Weights of a small transformer language model.
Size: 10 layers, width 640, MLP 2560 tanh GELU, 65.3M parameters.
Architecture: LayerNorm before each block, untied embeddings.
Training: a variant of Adam for these matrices, 5172 steps.
MLP neurons of a small language model. Each row is named by its layer, matrix (up: input weights; down: output weights) and neuron, and shows model dimensions 400-495. Each number is 50 + 15 x the weight over its row's rms, rounded and kept within 0 to 99.
Before each neuron's rows, "fires on" lists the tokens most often at its 100 highest values on Wikipedia text that the model never trained on.

fires on: "born", "ung", "eth", " Species"
L4.up1741:51 52 65 31 49 43 75 59 39 59 78 31 32 56 76 84 45 42 52 46 59 46 47 03 55 52 25 46 36 22 61 64 28 58 58 05 49 60 37 34 48 46 46 23 45 45 60 25 42 57 53 17 56 42 41 56 63 69 77 67 37 53 53 48 48 46 73 35 46 49 38 53 53 62 51 48 51 48 44 70 42 40 87 45 26 54 43 57 46 38 67 42 46 43 44 66
L4.down1741:41 41 48 32 63 58 50 29 44 52 45 59 37 55 29 30 57 40 49 42 39 49 54 88 39 69 74 51 31 49 46 52 40 35 60 46 21 57 27 54 41 17 43 61 27 63 37 47 42 55 43 75 34 75 45 39 75 65 50 51 37 55 39 78 59 51 54 50 63 64 56 48 18 53 46 55 54 56 82 72 53 61 54 75 38 65 55 46 00 26 41 60 38 56 60 41

fires on: "ly", " Her", " will", " plan", "OM", " Got"
L4.up269:30 45 68 25 41 45 58 22 51 89 72 37 51 55 40 30 64 46 64 25 55 68 54 63 51 58 57 34 55 52 70 46 69 32 35 19 76 37 34 43 53 49 77 30 49 60 54 94 37 72 42 62 49 16 33 65 43 67 89 35 35 53 42 44 44 44 34 59 43 50 37 45 65 50 55 58 51 49 61 25 53 57 53 78 53 52 47 53 36 76 40 50 65 51 73 48
L4.down269:63 53 60 38 30 40 32 49 37 28 58 75 68 49 34 30 54 63 80 71 56 61 64 62 52 52 40 69 56 42 64 53 28 26 60 66 33 50 49 42 42 51 69 47 38 40 44 56 58 37 51 53 88 42 42 57 57 50 64 30 38 58 24 26 32 37 39 73 64 54 52 48 17 73 63 49 70 56 76 21 49 63 36 59 80 60 30 57 01 58 62 34 53 61 43 35

fires on: "'", " outside", "yr"
L4.up2351:48 49 60 46 60 37 63 29 43 35 59 38 61 56 77 91 50 54 32 58 59 42 43 15 60 47 77 51 42 45 32 65 38 58 79 51 59 92 50 55 42 53 47 29 44 38 45 28 37 95 51 52 58 48 46 77 51 55 54 47 35 59 52 00 63 52 11 51 50 61 46 83 73 86 48 48 55 51 38 45 44 50 64 66 55 56 30 52 40 49 60 44 44 61 52 48
L4.down2351:54 49 50 33 50 49 62 26 47 43 41 65 47 42 25 40 71 56 58 19 34 55 28 89 46 44 51 64 52 31 37 56 50 42 76 72 33 48 44 52 62 45 57 50 39 64 61 41 38 46 37 59 37 51 70 63 48 52 66 39 48 45 43 78 62 47 30 67 71 48 66 69 17 03 54 55 60 69 75 74 32 84 44 64 50 50 29 47 53 40 60 49 48 77 54 35

fires on: "\n", " code", "OM"
L4.up510:53 51 92 14 74 49 60 47 48 59 49 51 69 49 33 52 61 38 57 41 52 70 48 69 48 53 36 63 36 58 45 59 38 43 50 50 61 52 29 53 66 50 70 54 45 46 67 38 60 37 42 32 51 34 58 56 54 48 39 48 42 62 81 35 59 52 43 56 58 71 74 46 33 58 45 48 54 40 58 55 51 49 49 64 58 48 56 63 46 72 57 43 57 26 56 89
L4.down510:50 63 32 58 47 69 46 50 42 57 52 56 37 51 57 52 42 55 60 71 38 43 54 63 55 42 41 25 66 54 57 35 57 67 50 52 50 63 48 47 55 40 45 43 60 46 29 41 47 46 52 52 68 48 47 48 40 40 61 47 58 53 03 63 48 60 57 38 54 34 30 66 60 43 99 58 47 73 48 58 36 59 79 55 60 55 43 61 49 36 63 46 45 62 47 51

fires on: "at", " You", "ed", " also"
L4.up371:43 55 43 50 55 56 40 52 59 63 34 47 46 52 48 53 35 46 55 50 59 17 50 17 57 48 92 59 43 55 40 43 63 44 79 65 68 53 52 70 35 43 69 52 50 51 43 74 71 13 56 44 53 48 39 79 57 60 53 61 49 48 54 44 44 33 28 65 52 47 51 42 51 42 51 43 52 57 69 74 41 45 61 36 46 41 41 50 54 47 40 48 49 50 74 20
L4.down371:73 33 56 63 61 39 67 74 36 42 35 74 50 79 66 71 68 35 43 57 64 40 66 54 40 32 67 42 39 37 29 49 66 48 57 56 44 46 62 43 58 50 57 59 46 45 25 35 46 50 70 53 52 64 32 56 43 50 47 69 34 51 47 36 44 49 40 48 47 43 61 94 77 43 57 54 48 53 42 53 54 66 63 41 31 36 44 61 79 47 46 44 60 52 73 41

fires on: " there", "ody", " will", " There"
L4.up2125:63 50 49 46 38 41 56 90 41 15 48 53 36 55 47 93 63 43 49 47 53 52 54 00 47 49 27 67 51 33 43 63 48 57 52 33 62 54 35 47 64 42 54 39 61 44 28 23 31 48 67 32 48 34 50 57 54 79 72 57 45 67 62 38 53 64 06 61 52 47 65 42 47 55 49 32 53 26 49 75 68 52 43 53 50 51 34 59 56 56 32 49 50 37 48 26
L4.down2125:63 34 48 47 54 53 44 46 59 50 35 26 55 27 47 50 29 41 61 44 36 47 56 70 48 27 09 45 35 57 52 43 43 10 52 43 59 63 70 65 48 32 44 58 48 73 51 35 40 63 57 55 43 36 74 43 52 47 45 54 63 33 71 46 68 46 54 76 47 51 50 61 21 15 29 46 45 76 41 83 75 28 59 52 45 68 59 69 01 58 48 46 35 43 63 56

fires on: " —;", "ic", " series", "if", " archae"
L4.up719:09 46 40 50 48 46 53 16 52 21 82 55 50 61 22 35 22 59 39 41 45 77 51 50 45 55 41 22 47 60 41 51 68 61 67 28 55 38 24 37 62 54 62 54 57 35 48 71 41 64 38 47 20 73 69 45 55 37 58 25 43 47 57 56 78 38 84 48 49 59 43 53 51 87 44 52 51 65 61 30 49 48 66 72 41 45 56 54 32 42 55 39 48 47 85 48
L4.down719:33 66 58 47 22 59 29 62 60 48 64 55 41 82 40 27 62 58 31 39 54 53 39 64 54 71 45 49 53 41 27 50 41 64 58 65 53 58 46 77 40 45 17 44 23 30 60 24 35 37 47 71 65 60 25 35 29 72 67 65 55 38 33 39 44 73 55 45 61 53 50 48 44 55 66 51 34 23 35 36 28 36 59 53 61 48 44 80 61 58 77 37 45 47 45 42

fires on: " —;", " Candidate", " Han"
L4.up1958:79 54 59 40 44 55 44 18 45 33 53 49 44 34 32 50 39 39 36 42 67 66 55 64 38 52 35 69 59 42 81 49 68 65 67 43 41 56 23 59 66 50 51 62 47 22 51 54 46 21 55 43 50 52 81 54 51 21 82 49 40 53 57 37 60 51 73 67 52 42 49 38 56 72 49 40 48 62 51 31 50 54 24 80 36 58 80 58 60 50 57 43 47 49 55 47
L4.down1958:47 56 50 45 19 50 27 22 66 75 60 33 47 89 30 46 30 62 55 48 45 28 43 71 27 57 39 29 32 19 30 56 18 59 57 67 44 41 50 53 60 44 47 58 49 31 56 54 40 46 53 72 34 67 56 54 37 55 55 52 52 27 51 51 66 51 39 55 44 55 51 65 22 44 56 59 39 80 39 46 49 40 79 54 68 20 66 53 44 44 61 53 23 50 54 72

fires on: "son", " Me", "ug", "IA", " Broadway", " football"
L4.up2273:44 44 61 53 43 48 70 17 40 17 44 31 47 35 20 60 48 48 62 26 56 50 61 59 43 57 63 58 51 54 16 61 37 29 55 47 27 49 37 44 44 52 68 53 56 48 40 50 68 37 59 21 63 23 00 58 58 52 51 47 62 41 50 70 83 32 18 65 51 54 51 19 59 47 57 31 51 33 33 55 54 57 70 43 62 52 36 52 55 73 41 64 55 44 46 29
L4.down2273:33 27 41 46 45 36 40 53 56 28 31 42 48 74 39 74 62 57 60 60 53 38 62 45 45 35 39 50 23 61 68 49 41 69 38 54 61 44 36 40 44 50 71 68 50 35 54 54 39 45 30 66 52 40 52 56 56 43 97 31 55 59 54 35 43 45 44 52 49 72 54 59 00 34 40 73 50 69 54 52 50 57 58 67 61 41 63 32 46 65 41 51 29 47 28 37

fires on: " also", " home", " father", " studies", " century", " interior"
L4.up1893:48 53 66 43 46 62 36 75 65 75 61 72 65 47 46 36 45 38 54 44 58 26 61 52 56 47 69 59 56 35 58 42 47 39 70 54 55 73 44 60 43 47 47 76 44 35 52 54 61 51 44 77 86 40 75 77 57 49 54 46 72 37 48 48 51 68 45 69 50 41 51 14 46 36 46 62 54 51 41 54 49 45 45 28 50 41 44 47 39 51 43 55 53 45 77 78
L4.down1893:49 53 36 42 24 58 46 60 37 51 22 51 46 42 71 73 66 71 40 49 40 49 79 53 66 28 48 50 59 71 49 41 78 45 60 49 54 59 59 20 59 60 94 30 55 37 22 64 81 57 71 26 55 46 33 50 34 60 51 42 40 72 17 27 42 37 57 36 30 51 47 72 59 46 64 50 56 52 40 52 33 73 26 48 43 49 65 58 28 74 57 37 46 55 27 58

fires on: " following", " Minister", "umn", " provided", " British"
L4.up1198:70 45 57 41 55 46 83 43 40 60 68 34 38 30 57 28 60 50 35 41 41 43 54 66 62 46 51 44 43 29 59 46 56 46 24 48 59 45 37 49 41 54 79 48 44 59 53 14 39 72 46 51 70 58 99 54 58 53 73 45 54 41 43 64 61 20 72 45 55 49 48 30 55 89 43 67 49 50 58 49 48 68 64 68 38 51 58 48 45 43 50 47 61 35 52 68
L4.down1198:48 39 64 59 41 41 48 47 48 22 22 64 56 29 38 59 53 60 61 56 48 48 59 42 57 71 32 45 58 44 68 41 67 58 49 32 47 27 47 38 28 72 60 63 35 33 43 49 52 61 62 44 86 57 11 05 52 69 38 41 41 60 42 48 40 43 49 72 71 50 66 41 43 46 60 46 71 24 44 49 69 91 32 52 43 59 38 42 00 50 45 37 58 46 41 66

fires on: " —;", "0", " Church", "8"
L4.up1434:71 58 59 31 43 32 67 48 48 47 78 54 59 40 73 39 52 46 60 57 55 46 54 15 39 51 41 40 28 53 50 55 42 45 60 37 42 55 45 40 64 43 43 17 63 65 55 48 24 46 53 51 70 95 53 59 43 47 59 32 38 40 64 31 61 66 64 62 54 55 49 62 19 18 44 60 58 55 28 64 47 66 64 39 46 54 21 53 41 62 61 51 41 38 63 51
L4.down1434:47 58 44 50 23 86 71 51 41 30 63 64 37 54 41 26 74 49 59 32 37 59 53 53 61 60 45 34 68 29 26 56 31 46 57 72 25 60 50 31 51 56 48 75 53 59 54 62 39 39 32 35 44 35 57 29 57 42 50 52 53 50 36 72 34 47 60 17 43 50 65 64 58 48 63 69 52 42 56 68 41 25 39 95 48 38 62 49 23 50 39 40 29 73 61 33

fires on: " or", " County", " Burn", "lock", " Dr"
L4.up1949:21 59 54 57 45 39 38 39 45 35 66 66 41 43 78 48 66 38 43 33 47 20 47 00 51 52 49 47 60 24 24 34 48 43 25 27 74 38 56 46 60 56 36 62 49 64 43 31 50 34 51 50 43 76 32 49 51 45 53 48 41 49 56 51 49 57 26 84 54 52 58 46 54 50 49 33 49 43 38 74 59 36 31 58 47 56 35 50 44 42 38 46 44 51 38 31
L4.down1949:46 46 60 41 41 32 68 33 44 56 58 19 59 25 32 53 19 37 31 56 36 51 19 80 33 66 50 54 46 33 39 52 64 51 54 41 40 85 55 55 59 48 38 31 38 58 51 40 59 64 58 58 56 51 53 33 74 62 42 40 48 55 67 40 43 56 41 40 38 71 50 50 64 58 36 60 53 41 51 32 48 52 52 45 56 41 67 51 16 59 66 34 45 41 74 35

fires on: " year", "port", " Court", " years", "atch", " recorded"
L4.up457:53 51 27 53 33 44 54 72 49 72 88 63 54 52 20 16 41 62 28 53 31 74 47 50 47 47 15 56 51 47 48 37 59 40 76 49 56 33 52 39 79 41 52 61 63 36 42 36 59 48 51 55 65 51 57 34 49 20 49 74 46 52 56 65 22 30 51 78 47 49 41 98 52 32 51 45 49 78 52 29 55 37 19 33 54 47 83 52 76 57 38 55 53 39 50 57
L4.down457:60 51 66 58 38 74 51 35 34 75 57 53 37 24 46 46 61 34 60 53 49 41 41 41 85 53 32 45 63 62 77 42 27 52 42 38 51 62 85 35 26 36 47 49 36 58 48 73 45 65 47 49 22 35 55 37 51 51 33 48 49 67 50 46 75 41 43 54 38 44 43 34 60 44 95 64 53 60 33 30 65 48 52 56 67 42 46 64 49 56 54 51 36 41 45 63

fires on: " —;", "m", " y", " no", " Mom"
L4.up1627:45 45 74 44 48 38 78 22 53 69 69 55 38 44 48 57 44 44 47 46 43 13 44 48 44 54 13 35 34 53 65 34 60 71 29 02 41 46 49 59 42 43 45 08 49 67 65 66 46 03 47 39 48 73 00 30 63 49 47 53 44 57 44 75 27 36 60 62 57 45 49 63 54 50 50 58 46 46 39 39 52 58 58 51 53 43 41 45 71 51 33 47 53 35 57 33
L4.down1627:76 37 56 58 47 55 46 76 37 55 65 47 32 68 35 17 32 63 75 50 25 06 62 40 64 40 34 43 47 50 44 62 30 55 40 79 69 31 67 39 50 34 67 31 43 59 46 51 65 43 51 62 18 78 65 64 73 36 37 41 47 20 37 53 34 39 41 65 55 62 39 40 71 62 31 64 52 42 59 55 64 15 56 84 41 54 69 57 38 51 27 47 47 44 64 51

fires on: "\"", " —;", "ake", "ome", "con"
L4.up2127:25 53 47 44 51 55 35 44 56 07 44 65 46 68 50 44 48 47 47 43 60 81 61 36 44 58 48 59 41 22 99 38 36 27 49 81 11 85 58 53 75 53 31 77 42 37 44 76 57 59 47 44 50 54 41 76 52 54 93 46 59 51 45 35 41 32 51 36 50 44 44 25 49 31 46 45 51 48 46 79 53 54 55 36 32 47 49 50 42 47 24 59 39 49 57 35
L4.down2127:31 46 42 48 31 44 33 68 39 43 48 35 68 62 49 60 92 54 50 80 38 50 74 24 56 67 37 47 31 48 44 55 76 68 53 54 46 42 43 43 33 52 70 36 43 46 26 45 55 27 44 56 64 50 44 36 46 47 45 40 46 37 47 31 60 60 54 48 45 75 38 66 48 69 60 60 58 43 34 49 63 41 43 40 52 36 67 55 11 51 61 35 51 51 34 48

fires on: " re", "History", "ri", " Navy", "ik", "ly"
L4.up2294:52 43 40 42 53 53 46 16 45 32 73 43 36 38 33 43 48 52 50 33 46 78 48 46 59 56 45 44 40 68 57 30 78 53 48 27 48 37 61 52 64 44 84 42 44 65 41 54 55 41 53 56 61 99 58 34 46 68 79 46 58 36 49 44 43 47 39 70 52 62 39 22 61 69 51 73 54 57 61 51 51 65 35 59 42 61 22 53 56 61 15 39 56 56 58 50
L4.down2294:50 49 45 51 13 48 42 79 53 13 44 54 51 11 72 47 51 94 30 72 43 69 54 70 51 54 20 49 30 70 40 52 52 62 25 53 74 62 60 54 54 43 56 44 56 32 62 39 63 51 52 05 59 43 84 54 62 58 44 41 69 41 35 43 60 38 55 53 42 43 58 52 38 68 13 30 61 55 39 58 79 06 29 51 52 49 66 64 59 39 73 16 47 53 50 71

fires on: " —;", "E", "se", "0"
L4.up2417:75 44 63 40 52 53 19 02 37 62 71 40 47 54 16 41 38 50 30 52 59 59 57 97 55 57 35 47 47 57 59 35 60 48 78 25 83 55 53 53 58 50 39 30 53 53 47 99 49 18 56 24 39 86 52 61 51 58 70 26 41 35 50 26 55 60 55 56 48 47 45 37 60 36 43 52 49 61 48 66 48 56 81 68 44 59 25 53 60 63 25 53 53 50 83 36
L4.down2417:39 53 34 49 51 63 41 46 55 53 51 71 34 67 39 57 36 39 69 58 64 34 38 74 62 42 47 26 48 44 44 55 55 76 51 41 54 48 49 33 56 45 58 53 25 23 65 58 42 53 46 58 59 37 48 63 48 55 72 68 19 47 39 43 39 47 46 33 41 54 27 68 32 58 40 51 49 63 51 12 49 22 59 41 94 42 64 55 71 60 37 34 32 74 30 72

fires on: " ", " |", "\n"
L4.up823:54 60 62 38 27 40 43 53 36 47 41 53 77 52 44 49 46 65 56 25 45 65 54 61 42 40 50 64 43 45 48 86 35 65 32 48 52 49 59 66 51 51 40 52 55 52 55 52 59 60 57 68 51 55 64 62 45 39 44 52 41 60 54 41 48 61 53 48 75 36 56 47 48 69 59 66 34 38 23 66 35 45 54 61 23 12 44 47 50 69 50 42 51 74 65 43
L4.down823:12 60 21 60 56 50 84 57 46 39 50 42 55 33 78 47 43 57 48 62 59 23 37 33 39 67 80 51 34 08 66 21 34 51 63 56 43 46 55 18 36 60 67 54 53 58 65 57 78 50 45 38 30 44 74 50 42 64 58 42 86 43 03 49 81 64 41 47 22 38 69 60 93 33 49 33 30 38 56 06 37 51 69 30 57 67 54 42 36 62 74 45 52 31 77 16

fires on: " following", " record", " held", "ishi", " director"
L4.up1432:68 51 40 58 34 50 70 53 61 71 44 37 40 45 37 65 83 57 57 51 45 59 58 51 64 45 68 49 56 83 67 67 40 66 60 27 44 84 44 42 52 50 60 30 43 29 39 54 53 71 53 52 56 78 79 48 48 70 50 49 72 38 40 52 63 45 40 31 47 50 55 31 42 72 52 51 52 49 57 75 44 57 36 30 50 50 12 48 71 71 40 42 51 54 62 45
L4.down1432:01 53 60 45 33 67 56 59 64 30 61 40 44 52 67 31 28 56 33 46 54 54 58 51 65 41 61 40 57 42 70 68 51 47 58 43 30 50 49 65 60 52 83 37 49 42 42 66 63 38 69 38 22 70 49 67 57 55 34 52 57 51 58 54 54 51 44 60 42 56 51 36 70 41 58 36 54 43 39 47 57 52 62 47 18 54 63 64 45 45 52 66 41 68 48 61

fires on: " —;", "ver", "ack"
L4.up2286:71 48 62 40 47 42 59 31 47 58 72 42 56 59 30 42 52 52 55 54 58 52 59 46 56 50 22 47 47 55 55 59 52 39 38 67 42 85 22 41 55 53 82 26 47 38 49 79 47 56 46 40 48 76 47 70 56 76 67 41 45 48 55 37 68 42 29 88 49 51 57 63 44 52 46 50 47 61 63 51 49 60 41 38 31 42 24 55 44 60 38 48 54 44 69 58
L4.down2286:34 40 52 54 46 58 44 46 57 33 50 48 50 99 33 69 57 54 47 31 56 35 40 95 52 47 36 37 44 17 47 55 33 58 65 67 12 42 39 58 48 40 39 73 40 39 63 50 24 52 44 86 43 69 44 53 63 71 46 44 00 46 39 58 47 59 47 48 50 42 42 68 25 41 75 71 56 52 57 32 39 75 55 54 64 59 20 59 56 47 49 50 26 68 47 41

fires on: "born", " Authority", "Population"
L4.up216:64 45 67 27 67 60 46 19 35 52 37 38 60 58 57 52 47 46 58 46 48 49 45 31 50 49 58 79 66 49 34 64 46 58 75 89 41 58 64 45 38 45 51 64 43 42 65 47 31 51 46 40 46 49 45 55 56 19 63 48 50 67 53 77 28 41 62 63 50 49 53 40 69 88 54 22 50 60 48 47 35 40 38 79 45 54 52 55 42 45 53 43 52 52 54 59
L4.down216:69 43 40 22 70 49 32 54 62 76 52 41 54 49 28 40 61 62 49 45 55 43 62 58 33 59 65 35 29 48 49 41 28 43 49 46 22 42 27 53 57 40 42 66 24 54 53 63 44 52 24 74 63 54 50 50 38 51 77 37 38 40 31 60 40 50 33 64 54 40 53 47 22 43 07 41 53 54 60 81 51 70 49 74 34 45 29 57 41 19 40 52 46 44 39 28

fires on: "\"", " record", " most"
L4.up753:61 52 32 47 45 52 31 39 52 58 39 67 38 78 38 29 67 58 51 49 54 49 53 29 36 54 49 59 42 26 43 49 63 23 47 74 49 57 60 65 60 49 41 28 57 52 39 30 73 20 50 63 71 70 62 59 47 46 55 69 51 54 54 62 45 28 53 39 51 44 52 51 47 18 42 74 53 61 58 93 55 54 47 34 38 41 39 47 32 46 27 51 55 42 56 14
L4.down753:44 34 52 69 47 66 36 61 37 44 57 49 36 67 51 72 64 43 61 61 40 46 42 57 57 55 34 43 49 53 30 38 50 73 53 52 70 52 61 31 54 42 52 54 34 34 28 58 37 44 42 39 25 43 61 41 60 46 38 59 53 54 52 35 39 46 50 54 50 54 36 70 79 43 57 35 37 80 33 15 61 71 53 36 69 57 36 44 39 66 48 44 36 22 64 48

fires on: " most", "hn", "bon", "och", " species", "hips"
L4.up583:20 53 41 49 63 57 35 10 41 72 61 44 33 57 38 78 57 52 19 45 45 68 62 53 45 46 56 61 45 70 52 20 55 36 82 79 60 40 81 52 51 40 61 59 66 51 60 52 62 66 40 14 33 42 09 61 49 70 39 58 45 39 57 41 32 57 58 83 48 59 36 52 35 54 52 49 47 55 37 71 51 63 58 57 48 47 53 56 44 56 53 49 40 55 62 53
L4.down583:66 47 39 64 14 60 62 32 62 42 60 86 50 75 69 49 33 61 53 51 68 33 57 74 58 49 56 48 54 57 15 47 34 73 50 50 65 38 45 38 69 81 67 17 59 51 47 58 47 31 40 49 87 08 89 84 31 14 80 66 50 38 34 44 47 59 34 07 64 42 14 69 39 65 34 60 69 61 52 31 43 26 32 48 87 30 44 47 36 70 51 46 73 37 55 54

fires on: " State", "n", "ut", "US", " Outstanding", "rom"
L4.up1786:40 52 48 38 51 34 77 39 40 71 52 21 47 55 51 67 53 52 52 35 58 63 56 64 60 42 33 38 57 38 60 51 41 56 79 71 44 34 61 56 53 44 38 26 58 69 51 80 48 69 59 17 57 39 35 22 42 42 44 17 62 43 45 56 40 57 67 48 45 41 49 46 52 78 48 91 49 52 74 70 41 69 32 54 54 51 38 46 42 51 73 59 51 64 49 62
L4.down1786:71 61 43 62 43 63 59 50 66 11 51 56 77 31 72 38 67 65 59 54 75 52 79 54 55 50 69 81 46 35 87 59 53 60 49 62 51 27 28 29 48 54 53 51 40 85 52 61 35 51 40 51 78 52 24 58 60 65 56 83 32 38 55 37 49 49 32 42 46 60 53 73 35 50 28 37 39 52 25 41 42 69 28 61 42 36 25 34 85 42 52 46 23 56 49 53

fires on: " —;", " am", "7", "ern", "ell"
L4.up1220:60 48 43 43 57 41 40 28 60 34 55 25 59 59 45 69 56 54 52 45 41 33 52 47 50 53 35 42 70 85 40 43 55 62 89 77 07 38 45 47 41 51 53 45 54 45 51 87 55 29 44 50 57 48 25 56 45 33 22 57 43 56 65 65 36 36 50 57 53 60 52 65 70 39 44 37 49 55 69 18 44 33 27 69 59 46 56 56 52 33 58 56 42 46 55 11
L4.down1220:80 59 25 61 65 52 58 44 62 53 50 65 53 67 40 39 49 65 43 25 63 31 54 28 70 61 52 57 50 43 36 60 22 39 53 49 73 47 45 35 29 48 07 46 38 53 57 53 45 43 38 58 67 60 49 70 32 50 92 56 66 34 49 55 64 47 33 47 60 43 59 46 43 42 48 53 41 59 48 63 52 60 52 70 58 42 20 67 89 37 31 48 54 41 37 60

fires on: " number", "ri", "ach", "ly", " named", " so"
L4.up1291:36 48 51 51 52 42 28 83 45 88 57 49 58 49 33 32 59 63 35 42 42 09 61 84 52 52 36 56 64 39 41 41 53 40 42 64 01 31 53 49 59 43 73 53 64 47 50 37 72 64 50 45 54 72 68 57 44 72 75 42 45 46 66 58 67 46 44 64 52 51 50 38 44 61 48 63 47 59 55 50 49 60 53 62 59 58 46 49 62 65 63 47 68 44 32 71
L4.down1291:57 25 31 67 13 68 76 47 44 10 46 28 28 53 55 45 47 56 38 33 72 32 41 47 54 64 00 49 25 65 43 49 25 62 52 58 59 20 49 58 56 63 46 55 35 44 50 59 50 35 42 35 11 45 58 47 62 45 72 63 51 33 41 46 59 37 50 33 57 61 42 84 33 53 52 28 53 47 55 35 68 61 41 87 73 47 40 37 66 47 48 35 34 44 31 48

fires on: " /", " process", "iro", "ule", " reaction"
L4.up1389:54 53 68 48 48 53 40 47 47 72 00 78 57 38 27 41 37 42 65 53 47 42 43 75 43 47 44 63 45 68 39 46 54 42 53 46 34 56 49 58 54 50 46 49 44 39 56 54 63 19 54 74 75 31 46 62 51 16 43 33 46 42 45 76 55 64 69 35 52 43 55 33 46 34 52 25 49 46 34 49 51 16 12 31 46 45 70 54 76 50 42 53 40 46 56 81
L4.down1389:50 31 27 37 59 26 52 33 45 49 46 35 63 34 66 35 68 45 71 83 46 63 69 39 35 46 53 40 62 58 56 43 48 69 39 21 43 35 47 49 80 34 58 47 49 44 43 57 57 33 57 56 20 75 15 61 36 69 62 46 67 73 52 67 74 66 33 45 58 57 58 61 50 74 55 46 51 58 53 26 50 58 42 46 51 27 61 44 28 44 47 45 49 33 56 68

fires on: " —;", "qu", "very", " Am"
L4.up1585:31 51 34 48 45 61 43 55 57 21 62 57 56 79 82 38 64 61 43 42 49 64 55 76 40 57 99 56 52 65 33 50 54 51 42 42 30 58 53 61 35 44 18 77 46 51 50 75 42 43 41 73 30 79 09 44 52 55 62 34 60 61 56 45 13 40 62 57 52 47 41 36 53 20 57 54 49 47 46 41 51 51 57 41 60 45 49 51 50 59 26 52 60 43 54 59
L4.down1585:13 52 73 42 55 60 49 61 17 61 59 61 48 51 45 67 55 28 60 85 60 54 59 44 70 51 44 51 24 67 40 59 57 42 50 41 32 87 51 39 64 42 83 68 59 73 69 42 64 67 53 57 85 44 70 58 42 32 32 52 29 41 42 40 54 39 61 40 45 56 53 50 57 63 51 60 58 72 38 55 61 38 57 41 45 53 51 60 25 43 54 36 59 45 52 18

fires on: " m", " Mountains"
L4.up1172:41 63 33 57 58 39 40 50 60 79 20 31 43 70 59 76 57 39 58 50 44 60 57 53 44 50 39 54 45 54 73 46 41 44 36 29 35 80 38 56 78 36 35 41 55 45 49 24 37 56 65 40 52 72 71 40 52 60 70 39 47 38 53 52 39 84 44 52 57 46 46 49 56 41 52 45 52 52 55 76 53 61 60 26 48 49 14 47 46 55 60 39 53 50 40 72
L4.down1172:55 39 49 82 56 46 62 46 36 49 63 68 54 11 70 27 70 64 53 38 37 57 65 56 58 41 48 47 52 35 50 60 69 62 47 74 68 45 59 61 67 58 66 59 57 84 38 45 60 52 75 24 46 43 73 71 70 53 35 61 52 48 74 48 52 48 50 49 57 52 80 84 64 46 20 54 62 52 35 65 59 34 17 51 36 45 64 59 53 60 61 49 63 67 59 43

fires on: " —;", "0", "enter", "aces"
L4.up918:62 49 43 57 41 48 45 49 58 48 91 22 52 78 58 54 52 53 34 61 46 06 66 51 43 45 32 48 45 62 29 64 49 48 63 84 40 47 53 55 73 53 46 42 71 25 50 00 53 26 51 32 55 68 42 65 42 56 49 42 51 45 60 47 61 59 51 63 50 52 59 33 43 17 38 43 48 54 50 38 64 62 01 49 53 48 62 48 69 46 70 50 56 53 55 26
L4.down918:65 44 37 64 32 37 53 29 60 46 56 44 55 91 22 66 60 57 36 43 65 20 37 62 45 39 31 23 44 37 47 64 21 49 56 41 20 31 18 38 56 67 58 53 61 43 54 62 46 25 39 76 19 50 28 64 48 39 67 57 55 56 61 54 33 34 49 34 52 82 40 83 17 36 69 64 57 69 57 53 43 27 60 67 65 43 31 42 64 55 56 72 33 44 51 59

fires on: ".\"", "\".", " Al", ",\""
L4.up953:45 51 62 39 57 47 65 19 52 48 48 62 39 57 66 26 50 41 28 40 68 00 41 52 46 61 68 31 37 17 35 60 57 48 43 14 27 52 36 41 69 47 59 17 78 60 60 32 48 55 47 48 36 59 21 38 50 00 76 36 39 35 51 30 72 42 54 56 53 50 51 25 47 61 49 93 51 65 54 45 52 67 68 48 48 47 66 42 53 47 76 45 50 40 50 56
L4.down953:91 51 51 30 42 38 22 40 50 41 46 63 39 50 44 37 55 43 73 57 36 55 52 38 33 54 49 63 71 62 07 38 64 68 38 80 72 33 71 46 51 50 59 43 39 39 61 43 38 53 54 44 69 46 46 29 37 46 78 61 53 42 24 37 47 49 51 38 51 68 46 65 69 45 50 70 50 43 34 57 21 17 43 64 46 60 33 37 88 61 64 42 45 53 54 56